Weights of a small transformer language model: vocabulary 2615, RMSNorm before each block.
MLP neurons of a small language model. Each row is named by its layer, matrix (up: input weights; down: output weights) and neuron, and shows model dimensions 16-79. Each number is 128 + 32 x the weight over its row's rms, rounded and kept within 0 to 255.
After each neuron's rows, "fires on" lists the tokens most often at its 100 highest values on Wikipedia text that the model never trained on.

L7.up2 [167  84  97 146 105 124  87 164 135  85 133 128 170 193 116  94 185 105 157  73  84 179 113 143 106 105 131 122 158 102 101  94 147 110 148 126 109  67  92 122 112 139 120 113 139  73 112 116 157 112 148 179 150 149  69  87 115 106 156  92 158  90  70 145]
L7.down2 [134  84 188 139 187 116  96 113 143 150 185 105 150 152 101 195 108  89 108 148 134 152 141 209  93 148 113 102 125 120 120 147 100 105  86 179 157 118 136  87 107 101 139 131 142 150  81  82 130 163 182 113 146 224  90 125 131 133 220 112 148 109 140 115]
fires on: "y", "fur", "ear", "ph", "–", "car"

L8.up718 [ 93 129  66 142 100 127 109  79 179 117  74  87  91 135 115 100 148  89 120 155 127 201 122 100 177 102 100  62 150 152  94 156 136 101 122 120 125 124  50 178 102 121 173 104 120  41 131 183 152 149 127 163 144 129 107 147 118  96 145 144 107 152 102 145]
L8.down718 [ 91 174  77 114  82  94 159 158 162 164  89 124 168 133 142 115 120  84 174 114  59 113 149 114 160 107 122   9 138  97 161 143 103 101 104 138 122 124  89  61 108 131 159 107 167 127 166 187 141  98 120 169 150 143 162 112 124  57 187 144  93 170 141 120]
fires on: "E", "f", "e", "i", "a"

L4.up634 [104  94 177 160 153 125 105 124 136 117 118  79 149 149 117 160 112  70 190 169 100 188  80 118 135 124  82 154 134 148 105 191  95 114 128 174 153 147 140 138 199 121 162 100 153 141 110 112 105 147 134 142 138 132 119 188 105 140 124 113  75 131 131  74]
L4.down634 [114 142 132 161 115 141 127 131 125 156  90 147 143 205  87 183 165 130 188 116 124 177 227 137  87 119  74 175 177 139  96 143  72 162 130 126 117 135 136 188 119  97  68 173 134  98  95  85 140 158 152 125 133 161 129 104 112 163 173 178 176  96 158 125]
fires on: "\n\n", "\"", "et", "ot"

L8.up529 [ 64 132 141 136 161 108 106 206  83  93 131  99 111 136  96  79 136 149  99 141 106 111 109 122 102 148  73 182  71 141 149  76 154 123 100 173 122 119 149 118 157 140 175 111  88  96 183  92 165  98 114  99 112 156 121 139 122 161  78  72 147 111  33  78]
L8.down529 [155 114 153 151 132 136 122  99 144 149 138  98 113 159 111 168  77 126 118 130 127 164  92 111 124 160 133 125 134 122 100 133 140 143 129  82 107 144 187 132 140 104 150 103 156 136 123 116  92  99 163  92 152 144  73 134 157 106 163 130 118 145 122 114]
fires on: ": ", ". ", "; ", "in ", "by", "In "

L4.up575 [151 139 147 157 131  63 115 117 162 125 153 109 106 107 109 145 107 117 109 147 139 109  99 111  92 163  62 114  94  98 138 118 129 112 198 150 188 135 181 130 127 157 192 152 133 147  82 125 141 152 108 119 168 192  84 155 128 183 189  85 115 159 108 136]
L4.down575 [101 122 116 132 182 163 114 148 143 126 167 173  68 156 151 154 131 114  95 106 137 134 118 101  88 108  98 102 174  96  80 101 153 112 124 116 133 125 118 131  88 153 132 142  89 128 176 143 132 117 178 110 180 153 135  78 103 138 120 101 100  66 101  79]
fires on: "at ", "of ", "in ", "near ", "\"", "im"

L6.up0 [169 156 111 161 135 147 140 133 174 108 116 111 147  82 147 103 140 145 136 121 135 162 176  64 164 122 105 130  93 110 198  68 151 134 103 154 163  81 184 130 113 112 112  94 178 138 109 138 151 160 192 128 102 135 132 140  73 145 191 158 101  88 102 143]
L6.down0 [137 106 107 183 130 173 171 156 118 115 133 179 111  82 192 141 109 125 127 132 155 107 120 132 183 134 133 175 142 125 137  43 126 148  82 174 146 125 141 125 119 116  86 104 140 115 191  96  96  85 124 114  98 174 152 142 145 137 183 178 143 133 141  98]
fires on: "\n\n"

L2.up496 [123 177 178 100 115 135 139 142  60 115 172 157 143 136  84 166  64 153  97 164 174 103  63 144 157  83 170 133 152 150 143 143 125 122  88 156 100 172 150  93 164 170  94 162 138 144 128 124 160 151 126 114  88 165  93 186 148 152 134  97 128 146 116 153]
L2.down496 [159 173  78 166 151 120 164 153 129 161 137 110 123  70 160 156 168 154 102 113 135 143  64 128 153  98 123  68 144 180  97 149 122 142 128 148  75 113  96 151 115 105 168 120 153  96 118 181 130 168 126 154 136 125 148 141 115 124 152  95 132 119 132 172]
fires on: "which ", "who ", "\n\n", "that ", "\"", "film "

L8.up291 [157 113 116 102 119 178  98 138 136 110 123 174 152 114  59 149 148 101 107 104 104  82 194 149  98 134 134 143 136 139 139 120 115  87 134 106 185 163 159 139 158 121 140  90  97 145 182 115 145 112 149 116 158 103  57 114 167  84 123 175 116 188 141 133]
L8.down291 [129  77 104 121  81 161  75 114 105 122 178 103 114 134 114 190 147 138  91 136 132 150 133 155 122 134 144 151 136 115 130  68 204 145 105 142 146 132 115  77  79 130 127 122 122 132  82 130  98 145 135 108 130 157 140 107 134  53 158 143 141 176 202 147]
fires on: "as ", "si", "of ", "pointed ", "x", "stri"

L8.up648 [135 172 116 169  85 125 128  79 134 133 155 133  86 152 122  52 111 110  59 172 157 149 132  92  89 147 123 148 153 166 109 101 154 100 151  33 150  87 154 173  44  89 166  99 150  97 187 123 190 104 115 145 185  40 143 153 166 133 133 141 103  99 115 132]
L8.down648 [ 89 161 110 167 111 195 155 126 150 139 142 152 166 117 155 123 156 134 184  89 179  67 128 148 194 107 121  51  76 166 142  86 133 192 107 159 153 135  98 145 161 141  90 105  98 177 143 158 143 121 123  95 137 141 193 147 106 120 137 187 155 130 139 138]
fires on: "s ", "the ", "ed ", "its ", "a ", "ing "

L2.up151 [145 139 106 112 152 234 167 162 105 113  70  89 115 124 120 139 113  97 121  71 192 154 154 137 110 116 122 133  87 149  83 112 138 127 132 177 117 183 124 144 115 127 112  50  74 170 104 145  89  70 124 176  74 158 109 164 159 102 144 156 151 138 120 110]
L2.down151 [142 122 155 130 145 109 199 148 128 101  88 129 166 181 119 131 151  90 165  70 167 115 153 117 136 159 142 132 104  94 143 182 168 120 113  85 112 145 159 142 133 129 144 138  77 106 163 128 117 119 124 153  65  89 146 206 163  78 159 108 166 123 151 167]
fires on: "isc", "disc", "ted ", "isl", "ards ", "pointed "

L2.up553 [161 134 151  86 131  91 131 145 151 109 150 116  86 136  69 180 170 149 117 104 211  95 145 133 195 142  57 201 123 166 171 113 156  85 140 125 137 123 135  79 142 153 145 136 143 144  98 147 173 107 149 224 137 118  81 118  98 119 119 119 163 165 106 133]
L2.down553 [113 135  93  67 165 147 127 109 159  98 170 181 141  99 149 160  89  85 141 145 130 110 142 170 141 179  55 163  56 109 176 190 141  68 104 152 125 145 161 151 144 154 119 121 142 116  96 143  92 114  91 134 136 131 112 134 158 146  90 117 122 120  99 113]
fires on: "- ", "a ", "American ", "born ", "an ", "He "

L4.up664 [154 170 120 134  80 139  85  68  91 176 114 105  57 176 115 151 105 140 139 145 132 171 139  66  55 145 121 109 137 140  75 140 120 105 180 142 174 163 151 119 156 135 116 119 225  94  96 140  97  98 138 106 139 128 148 173 140  98 166 178 177 125 148 174]
L4.down664 [ 93  91  82 112 148 135 116 145  62 116 131 151 123 157  92  91 127 118 107  59 151  98 128  97 102 134 182 198 147 127  98 127  97 172 103  69 123 155 198 164 129 110  99  67  89 127 104 162 114 121 178 154 143 131 206 105 150 125 166 119 154  58  72 140]
fires on: "de ", ". ", "t ", "a ", "'", "ation "

L4.up49 [135  64  78 103 146  55 172 115 163 128 123 148 153 167 107 100 161  80 153 128  37  43 104 120 124 115  64 122 112 171 124 126 209 119 106 124 169 161  67 154 141 138 111 129 195 165  91 157 111 118 140 104 153 100 155 118 153 132 124 144 107 176 114  87]
L4.down49 [142 188 132 110 160 187  70 173 126 143 118 168 100 103 144 123 171 119 128 133 146  91 107 148  95 125 133 108 131 169  98 177 154 127  78 141  81 145 105 152 153  95 178 119 181  50 111 122 122 160 109 135  87 147 115 113 176 157 176 131 183 182 139 110]
fires on: "et", "y", "- ", "-", "ig", "li"

L2.up153 [106 185 151 168 163 125 135 107  84 120 106  86 108 143 109 109 118 109 138 137 158 169 101  84 135 172 103 150 146 157 136 115 154 121 158 197  55  75  93 201 152 126 209  24 131 128 178 111  79 161 104 137 143 102 109  68  91 145  74 114 118 103 120  69]
L2.down153 [103 174 174 134 148 109  99 140  93 154 126 114 122  85 130 143 129 143 175 129 101 160 157 107 121 138 118 168 113  86 161  28 101 139  86 133 152  74 114 132 140 125 122  74 138 143 190 149  66 147 161 107  92 128 161  63 150 166 164  67 134  92 114 130]
fires on: ". "

L2.up632 [162 144 140 194 145 143 109 127 173 138 103 125 136 147 130 167 134 149 120 158  90 120  77 163 105 174  96  56 103 111 159 101 105 101 149 131 122  63 115 156 185 134 121 120 156 135 136 130 111 139 196 135  78 115  93 199 137 169 122 166 113  59  86 138]
L2.down632 [153 116 158 131 233 168 120 160  98  61 180 114 179 120 153  96 183 135 157 101 108 131 125 154 139 130  92 106 146 121 104 126 154  81  99 168 172  87 162 145 146 114 123  86 150 138 117 144  80  86 145 148  94 114 155 168 134 149 139 153 114 145 158  88]
fires on: "\n\n"

L4.up540 [112 178 164 157 114 150 111  80 115 138 116 107  83 139  98 166 121 126 129 116 138 141 115 114  95 153  85 143 137 105 115 124 158 139 173 130 199 182  82 133 200 122 188 106 122 115  92 161 171 144 135 108 117 115 142 131 109 136 141  79 152 205 110 158]
L4.down540 [131 138  90 156 190 151 100  60 136 169 103  84 144  90  80 153 124 134 152 166 151  88 109 108 134  71 117 145 113 113 155 130 117 184 116 160  86 162 143 177  90 143 115 134 200 107 157 121  92 118 152 115 109  87 118  70 137 106 135 148  88 150 102  71]
fires on: "in ", "\n\n", "of ", "ow", "os"

L2.up500 [186 143 105 157 119 133 131 154 191 114 109 129 127 142  99 178 157 129 110 138  80 105 105 146 182 129  56 131  68 136 147 125 105 130 136 163 117 104 128 135 180 141  99 132 141 134 119 101 176 141 145 139 113  76 131 196 138 167 170 160 121 120 109 136]
L2.down500 [132  94 177 123 188 138 123 146 143  90 155  76 143  99 143 123 114 109 165  94 154 115 142 170 136 170 139  79 142 110  92  90 171  83 130 122 158 118 157 168 153  94 103  91 180 133  74 124 122  97 173 120  81 110 137 179  99 151 121 166 103  92 157  90]
fires on: "\n\n", "IS"

L2.up203 [112 147 172  90 142  81 190 101  87 103 107 178 113 145 194 106 123 161 167 102 163 135 175  65 112 136  11 103 101 150 133 124 127 159 144 136 150 129 169 118 112 146 105 111 161 103 129 110  91 154  37 134 167  73 102 163 119 164 116 105 132  93  75 134]
L2.down203 [ 86 115 173 145 105 113 142  87 107 108 157 146  53 136 172 151 153 138 130 120 167 164 116 173 155 148 122 135  26 118 162 173 123 103 153 147 200 122 169 138  62 151 111 151 122 143 129 118  87 139 177 105 171 141  70  78  91 146  98 143 139  77 110 113]
fires on: "John ", "\n", "Charles ", "James ", "William "

L7.up741 [125 176 166 153 102 127 126 171 136 180  56 140 137 136 128 123 100 107  74 150 126 151 125 174 109 107 172  73 109 107 177  81 132 187 113 109  92 161  78 130 105 129 132 144 123 135 102 115 134  77 116 133 129 146 111  80 149 152 127 128 143 158  82 117]
L7.down741 [187 134  79  87 140 103 120 129 115 108 184 150 140  99 104 138 130 149  97 107 123 182 129 101 100 150 100  31 132  68 128  94 106 113 109 123 137 108 173 155 112 123 166 163 119 183 111  84 161 141 140  91 135 130  64 100  98 118 159 150  74 124 139  81]
fires on: ".", "("

L6.up108 [106 119 108 155 160 202 160 171 110 105 136 141  97 136 119 141 143  90  95 191  36  89 110 140 122 174 106 138 155 110 122  91 108 133 117  93  75 131  99  89  42 142 101  96 147 114 136 111 129 162 183 120 178 106 147 121 157 179 145 108 149 120 144 139]
L6.down108 [105  83 137 129  83 154 132  88 118  86 194 109 157  92 124 112 127 113 162 145  17 144 151 101 113  63  82 132 170 137 109 196 108 124 129 165 126 157 107 185 147 160  83 110 107 163 164 168 123 115  93 143 162 136 126 141 162 127 114 123 169 123 129 139]
fires on: "po", "ear", "\n", "appro", "ted ", "cri"

L4.up645 [127 100 132  91 115 148 176 127 160 162 116 163 157 163 171 110 129 101 107 149  98  79  70 127 103 136  96 152  91 174 175 131 179  16 134  88 172 150 135 111 146 133  86  55 139 129  87 189 147 125 114  92 153  90 135  91 157 146  95 143 140 119 100  83]
L4.down645 [150 136 169 138  87  89  80 139 107 158  76 110 123 104 131 104 136  84  28  95  99  59 155 145 121 135 178  59 130  67 121 123  97 167  77 127 130 147 165 129  99 118  76 141 103 109 136 128 153 103  99 144 125 161 144 127 110 116 137 154 117 206 174 128]
fires on: "- ", "ig", "eg"

L2.up451 [141 187 156 130 101 134 172  93 164 156 112 133 129 106  99  96 112 103 130 121  73 164 138 149 163 102 101 121 121 133 102 113  89  74  87 151 131  79 159 113  79 112 108 124 169 143 104 109 188 107 156 105 105  93 140 162 118 134 102 119 102  49 103 125]
L2.down451 [ 90 123 148 142 114  94 113 128  78  93 136 100 115 106 110 109 130 141 151 129 168 113 145 150 105 146 200 179  77  91 190 129 226 131 116 120 155 119 183 109 129 115 103  89 153 170 151 102 170 149 205 150 112 168 165 118 103 143 138 209 107 107 115 107]
fires on: "The ", "\n\n", "this ", "This ", "rit"

L8.up17 [140 107 150  90 135 137  84  90 177 144 112 112 148 132 151 134 140 155 118 173  89 146 169 160 179 151 122 123 109 134  93 103 181 124 170 140 177  99  99 114 131 141  88 113  84 174 119 157 133 163 139  84 171  94 178 133 132 116 129 118 142 131 136 136]
L8.down17 [ 49 101 147  99  96 133 107 170 139  95 132 110 129 150  91 127 142 160 165 179 122 122 130 110 142 198 133 204 146 131 172 218 137  84 116  76 111 133 130  95 147 162 105 102 113 164 163 193 129 153 130  79 131 132 114 143 143 158 122 158 125 116 168 174]
fires on: "| ", "d", "z", "f", "v", "k"

L2.up596 [173 113 105 162 151 141 141 111 164 205  93 104 117 178 145 145 132 117 108 159 134 129 108 126 172 133  86 113  91 174 180 155 130  86 229 176 141 125  78 118 162 136 124 106 167 142 113  97  85 159 162 136  87 119 125  89 135  97  98  95 129 186 113  65]
L2.down596 [123 146  96 131 120  22 157 118 123 100 102 166 118 118 145 165 165  97 108 126 114 136 157 122 101  89  86 113 149 106 113  74 149 147  72  40 124 145 136 138  66 132 187  79 120 124 110 110 120 106 101 109 148 167 140  70  91 100 133  96 151  79 134 126]
fires on: "which ", ", ", "who ", "and "

L10.up109 [ 97 112  94 130 131 126  91 132 141 105  78 112 192 108 112 178  98 130 141 152  41 130 118 131 153 111 142 131 119  93 115  82 149 162 142 126 193 117 107 102 170 106 117 102 121 123 111 110 171 105 109 129 118 123 121 133 119 152  64 116 113  65 131 148]
L10.down109 [114 122 130 145 160 118 167 146 211  73 185 144 111 192 136  81 118 130 133 115 123 148  77 101 166 171 107 158  87 138 123 157 102 127 160 162 124  62 209  99 114 100 120 156 137 182 142 139 157 102 122 138  57 197 134 129 127 114 141 172 176 102 173 148]
fires on: "tr", "le", "f", "v"

L4.up405 [113 163 104 100 119 150 114 133 137 136 149  81 108  95  85  99 133  96 121 107 125 126 144  97 151 152  91  92 109 128 174 110 201 106  90 170  96 137 182  96 146 135 156 104 157 123 131 165 174 162 188 136 143 121 168 134 126 153 121 167 113  51 147 115]
L4.down405 [ 96 133 100 144 156 118 135 117 137 175  45 132 177 154 166 169 120  93 138  81 164 142 146 119 152 101 121 143 116 153 169 157  79 183  71 157 146 171 159 116 103  55 161 127 109 191 131 174 123 175  93  88 157 154 167 133  64 103 141 119  97 146 198 126]
fires on: "\n\n", "e", "si", "posi"

L6.up502 [144 168 163 109  89 123 112  37 121 153 197  98 193 178 118 127 160  80 152 142  87 133 127 118  87 130 133 154 112 121 138  78 129 157 150 108 167 190 101 148 206 123 121 145 142 116 124 131  94 110 132  37 171  92 176 100 122 136 145 126 131 102 110 154]
L6.down502 [161  69  69 109 114 144 169 167  96 109 143 108 171 119 129 163 123 186 209 113 146 130 150 142 109 107 124 160 178 107 166 198 164 109 119 149 128 166 155 180 114 170 106  75  97 108 114 150 139 177 145 162 131  97 126 177 155 167 145 104 164 125 137 135]
fires on: "em", ". ", "t ", "ent", "'", "ant"

L10.up329 [136 157 109 106  78 107 135 107  85 142 122 107 152 159 154 115 116 127 102 169 120 122 155  97 121 132 130  63 140 164  63 123 126 125 212 114  55  77  98 135  78 142  94  59  89 127 122  87 127 190  55 168  30 126 131 167 175  90 140 150 144 124 107 114]
L10.down329 [137 120  70 131 150 172 178 166  57 126 155 133 206 133 117 134 149  91 139 153 135 119 155 138 132 102 120  23 200 151 135 144 156 158 123 117 168 108  80  90 123 143  89 134 129  75 140  81 127 142 110 162  95 127 128 163  68 141 166 165 154  43 140  90]
fires on: "c", "C"

L7.up412 [121 100  95 119 112 164  77 173 149  87 161 176 139 131 103 124 141  79  74 119 124  91 134 136  93 115 109 119 162 147 165 109  88 130 130 129 108 165 128 168 178 128 110  90 129  98 124 139 102  40 163 155 116 188 145 108 178 167 157 140 112 163 119 115]
L7.down412 [ 93  81 163 148  70 133 128 140 101 142 171 135  98  93 140 179 133  65 116  99  89 114 149  94 181 105 134 147 116 140 194  65 112  83  91 115 154  95 139 201 179  83 135 119 131 144 116 153 123 144 148 177 183 125 167 130  95 150 106 150 182 146 145 102]
fires on: "of ", "by ", "as ", "to ", "was ", "over"

L6.up650 [113 118 113 175 155 164  72 176 147 150 130  92  92 179  65 110 137 111 138  90 109 151 165 111 107  76 179  86 139 126 158  93  86 111 162 115 115 132 133  58 109 136 163  75 144 156 125 117  83 113 106 153 167 111 174 161 124 172 187 134 118 130 115 159]
L6.down650 [ 81 144 127 178  78 129 161 126 118  97 127 120 131 127 134 142 128 139 148 125 201 154 138 152 136 122  99 166 131 149  80  83 101 146 139 114 125  78 133 201 189  79 102 167  77  92 105 109 179 124 121 116 111 202 116 126 175  94 154 127 109 150  70 134]
fires on: ": ", "n", "l"

L6.up515 [ 87 136  95 128 151 145 147 125 110 126 106 119 151 136 126 120 157  42  87 194 166 131 116 151 151 159 129  70 130 142 116 137 107 158 202 178  82 123  52 182 179 172 105 157  92 111 101 161 122  83  87 205 112 144 128 170 175  84 101  76 151  95 135 147]
L6.down515 [107 130  57 150 104 151 168 148 113 146 144 160 147 112 132  77 195 127  79 126  92 129 159 129 113 130 151  24 135 107 170 123  85 151  73 157 117 189 110 125 183 131 142 177  92 104 168 156 157 121  66 182 113 152 182 166 143  72 174 150 151 114 155  92]
fires on: "C", "f", "e "

L4.up256 [152 118 134  83 106 161 147 150 140 130 168 135 204 155 116 117 139 119 113 138  99  65 116 121 103 209 112 113 139 157 135 122 161 150 205 103  87  74 139 153 149 162 131 100 133 176 156 137  88 124  84  94 144 125 133  88 155 141 145 136 187 116  48 152]
L4.down256 [131 172  84 127 135 118 126 188 108 136 151 156 205 166 184 123 169 147  90  51 199 123 119 152 153 137 101  55 129 108 133 174 102 136 175 106 148  93  87  70 158 127 111  94 155 106 131 162 119 125  75  74 135 159 161 121  78 180 184 100 145 110 168 102]
fires on: "ig", "all", "trans", "ell", "ul"

L2.up191 [102 139 172  74 190 132 126  82 105 127 116 121  49 112 110 146 159 113 123 151 132 161 118  67 127  94  42 139 126 113 142 150  98 169 153 135 116 153  60 118  98 129  68 149 126 123 138  54 110 129 146 143 101 125 115 119  82 156 126 143 114 106  99 151]
L2.down191 [129 139 114 111 105 145 122 145 103 124 140 107 120 131 108 160 132 122  85 158 171 128  99 143 135  99 154 102  92 115 161 168 118 120 121 149 207  89 163 147 116 113 124 121 148 149 128 183 110 153 144 100  90  61 139 131 136 169 145  69 111 148 124  89]
fires on: ", ", "\n", "), "

L10.up196 [149 169 138  87  76 153 131 102 165 108 106  97 173 109  99  68 103 176 157 139 127 136 128  81 155 173 113 127 100 198 168  91 157 154 208 134  92 130 115  67  67 159 111 130 115 119 154  97 175 123 126 132 151 154 112 111 134 131 159  84 136  94 111 128]
L10.down196 [132 131 123  94 173 123 116 175  78 160 138 137 126 117 134 108 158 187 106  88 148 133 104 146 144 190 134 156 105 168 146  20 176 123 114 119 105 161 114  93  81 167 103 141  66 125 193 101 138 134  95 125 125 136 112 122 118 118 172 162  59 213 161 207]
fires on: "l", "st", "lo", "gr", "g", "ver"

L2.up461 [ 78 114 143 130 106  95 117 186  90  93 107 194 137 114 115 189 112 110  78 168 172 116 120 136  95 101 145 136 125 155 170 144  82  96 187 113 160 155 137 127 145 154  87 102 158 130  69 134 167 105 133 171 123 107 105 103 165 127 103 146 112 102  77 154]
L2.down461 [200 104 146 116 163 133  90 112  94 153 184 153 130 155  96 141 174 142 118 121 125  90 174 141 182 140 121 192 143  87  80 139 131 130 181 112 140  92 184 121 130 140 122  98 121 163 154 120 122 138  39  24 160 124 147 144 134 146 113 136 127 136 121 135]
fires on: "had ", "with ", "received ", "/", "- ", "has "

L6.up519 [ 71  99 117 162 174  82 115 124 101 128 184  37 120 158 106 101 127 106 124 148 134 172  93  94  92 189  98 173 160 125 170  86  83 136 175 168 129 145 105  96 202 137 125 119 116 147 124 108 127 121 143 158  88 138 125 110 110 101  57 123  76 121 115 110]
L6.down519 [109 145  85 131  99 103 179 119 193 152 107  90 108 122 133 135 112 111 132 156  81 231 115 137 123  65 109 109 141  98  68  54 126 152  88 141 124 104 150 172  79 176 142  94 116  96 189 179 129 110 155 159 106 107  88 105  87 128 200 143 105  90 138 176]
fires on: ", ", ". ", "\""

L8.up361 [155 152 143 131 129 142 118  80 140 113 147  77 133 165 142 155  92 110  94 140 104 172  75 167 130 118 111 126  78 156 134 161 146  89 149 165 131 118 179  85 160  94 106 128 176 149 122 147 123 178 162 126  71 132 116 187 147 118 159 112 188 166 107 117]
L8.down361 [ 84 121 121 120  84 144  91 143 140  87 164 152 149 122 123 126 148 191 146 123  90 138  86 143 109 161 126 126 178 212 153  91 118 121 147 126  98 160 121 123 124  85 121 154 118 171 106  95 118  98 125  92  93  89 160  72 117  90 111 177  91 157 147 134]
fires on: "he ", "she ", "ot", "s", "ol", "ir"

L8.up710 [136 103  99  87 171 117  99 108  82 123 110 125 113 138  71 114 128 145 123 154 188  94 169  96  58 137 100  94 138 172  93 129 176 148  95  86 135 123 120 184 114 133 143  87 106 182 156  94 124 101 130 157 156  99 144 126 172 103 101 100 165 106 128 125]
L8.down710 [127 138 162 189 125 131 177 136 145 166 125 172 154 144 133 146 146 124 123 108  86 117 147 206 170 114 144 126 123 102 127 157 120 114 156 172 130 157 154 134 113  95 184 185 178 110 100 159 137 147 159 117  99 145 152 132 129 135 141 200 151 101 122 116]
fires on: ": ", "s ", "the "

L2.up97 [105 129 213 131 144 112 125  78  93 140 137 151 124 138  96 133 125 142 114 147 170 120 112 139 137  88 145 177 129 111 154 122 159 108  47 155  51  88 157  76 122 127  62  72 171 118 118 113 208 159 130 122 114 135  94 140 157 154 161 107 154 110 122 143]
L2.down97 [163 190 148  67 114 135 142 162 158 175 123 122 121 111 122 118 130 108 185 184 131  93 136 116 193  42 107 123 139 148 140 153 161 139 131 204 111 101 122 123 114 155 133 105  90 121 138  97 129 137 214 112 113 107  98 210 119  87 109 123 148  89 131  87]
fires on: "which ", "that ", "species ", "\n\n", "single "

L8.up352 [138  88 169 143 138  65 143 150  81 192 194 161 134 159 130  83 133 174 137 130 125  95 114 109 168  58 217 117 131 140 118 135 150  89 130 179 123 112 175 108 163 161  99 102 156 124  65  97 187 103 123 125  83 132 155 113 156 165 127 148 172 136  99 113]
L8.down352 [102 153 147 115 108 128 120 132 136 115 180 128 185 145 146 141 150 165 133 186 144  53 126 163 158 146 107 153 184 163  69  93  84 119 159 147 129 120  85 214 193  84 128 151 148 158 173 173  65 141 114 126 150 130 130 121  80 116 109 175 186  94  68  94]
fires on: "which ", "that ", ", ", "It ", "it ", "ently "

L4.up675 [ 64  75 167 157 109 112  83 169  77 166 132 138 171 162  97 144 115  95 131 138 137 100 109 134 127 184  93 188 126  97 190 116 144 126 139 200 135 140  98 133 141 121  56  70 103 136  97 132 142 123 187 187 159 164 134  80 150 127  93 109 154 210  95  59]
L4.down675 [155 150 126  96 113 136 112 152 164  95  92 160 118 190 115  77 177 149 152 106 154 142 146 113 122  96 130  71 152 127 109  99 157  93 109  44 110 120  92  78 123 122 154 137 166 116  98 103 129 121 111 118 104  94 106 173 147 187 170 159 170  91 151 161]
fires on: ". ", "\n", ".", "th "

L2.up735 [136 156 149  93 176 164 128 145  76 106  88 153 150 138 133 133  95 118 147  87 118  83  92 156 130  88 171 150  86 128 139 138 156  77 100 130 124 146 107 126 117 103  64  71  82 163 124  93 124 148 108 134  81 168 121 136 151 110 173  87 137  99 143 126]
L2.down735 [126 112 102  50 169 143 207 169 121 136 177 115 131 128 187  95 171 146 164  74 147 133 111 119 159  70 159 156 131 143 112 155 195 161 116 142  97 160 133 131 156 105 189  99 147 146 102 126 149 100 154  92 136  76  92 161 125 120 151 133 135  86 139 133]
fires on: "isc", "However", "disc", "exp", "following "

L8.up15 [138 107 116 120  84 116 108  97 126 156 118 169 155 155 117 130 123  78 154 134  82 121 113 153 153 139 137 117 106 161 190 145 165  93 156 102 173 161  98 189 173 144 151  90 168 150 112 163 149  75 135 123 108 158 149 144 136  69 118 144 161 139 108 111]
L8.down15 [198 124 131 169 155  66  95 103  99  60 178 159 108 111 166 137 172 159 117 114  90 135 121 168  48 154 128  93 116 130 152  77 118 144  97  98 117 130 136 107 112 112  77 177 150  98  99 118 174 166 126 147  84 149  93 128 101 153 182 106 145 163 183 126]
fires on: "-", "ig", "er", "site", "eg"

L2.up12 [106 136 145 113 128 107  82 129  88 137 130 136 166 138 118 118  78  94 118 196 181  93  96  91  77 141 152  90  61 104  55 123 156 133 153 111  89 154 139  94 142 138  66 160 159 127 159 138 133 177 120 129 132 147 142 166 108 169 154  64 105  86  88 143]
L2.down12 [151 125 121 139 140 117 116 144  82 181 192 128 147  70 118 113 119 120  86  97 156 126 124 129 138  99 102 124 114  88 139 137  92 110 163 127 145 166  68 143 135  96 146 123 129 126 105 151  77  96  87 116 130 107 148 149 139 104 118  99  97 118 180 138]
fires on: "that ", "It ", "film ", "following ", "he "

L11.up697 [107  91 118 151 114 151 116 135 154 134 115 100 136 180  97  51  96 154 139 158 161  91 129 141 129 121 182 136 125 131 141  98 124 118  96 113 146  90 126  86 127 135 153 180  86  99 178 143 143 108 146 129 151 127 184 181 191 126 182 128 173 163 109 127]
L11.down697 [118 169 117 101 155 109 171 119  91 122 106 115 125 143 159 143 173 148 145 126 156 189 185 123 158  71 158 134 107 134  94 141 168 167 187 161 112 143 155 171 134  93 164 126 167 107 132 153 146 150  65 129 123 129 104 105 127 167 153 122 139 188 150 197]
fires on: "m", "\n", "l", "rel", "n", "ex"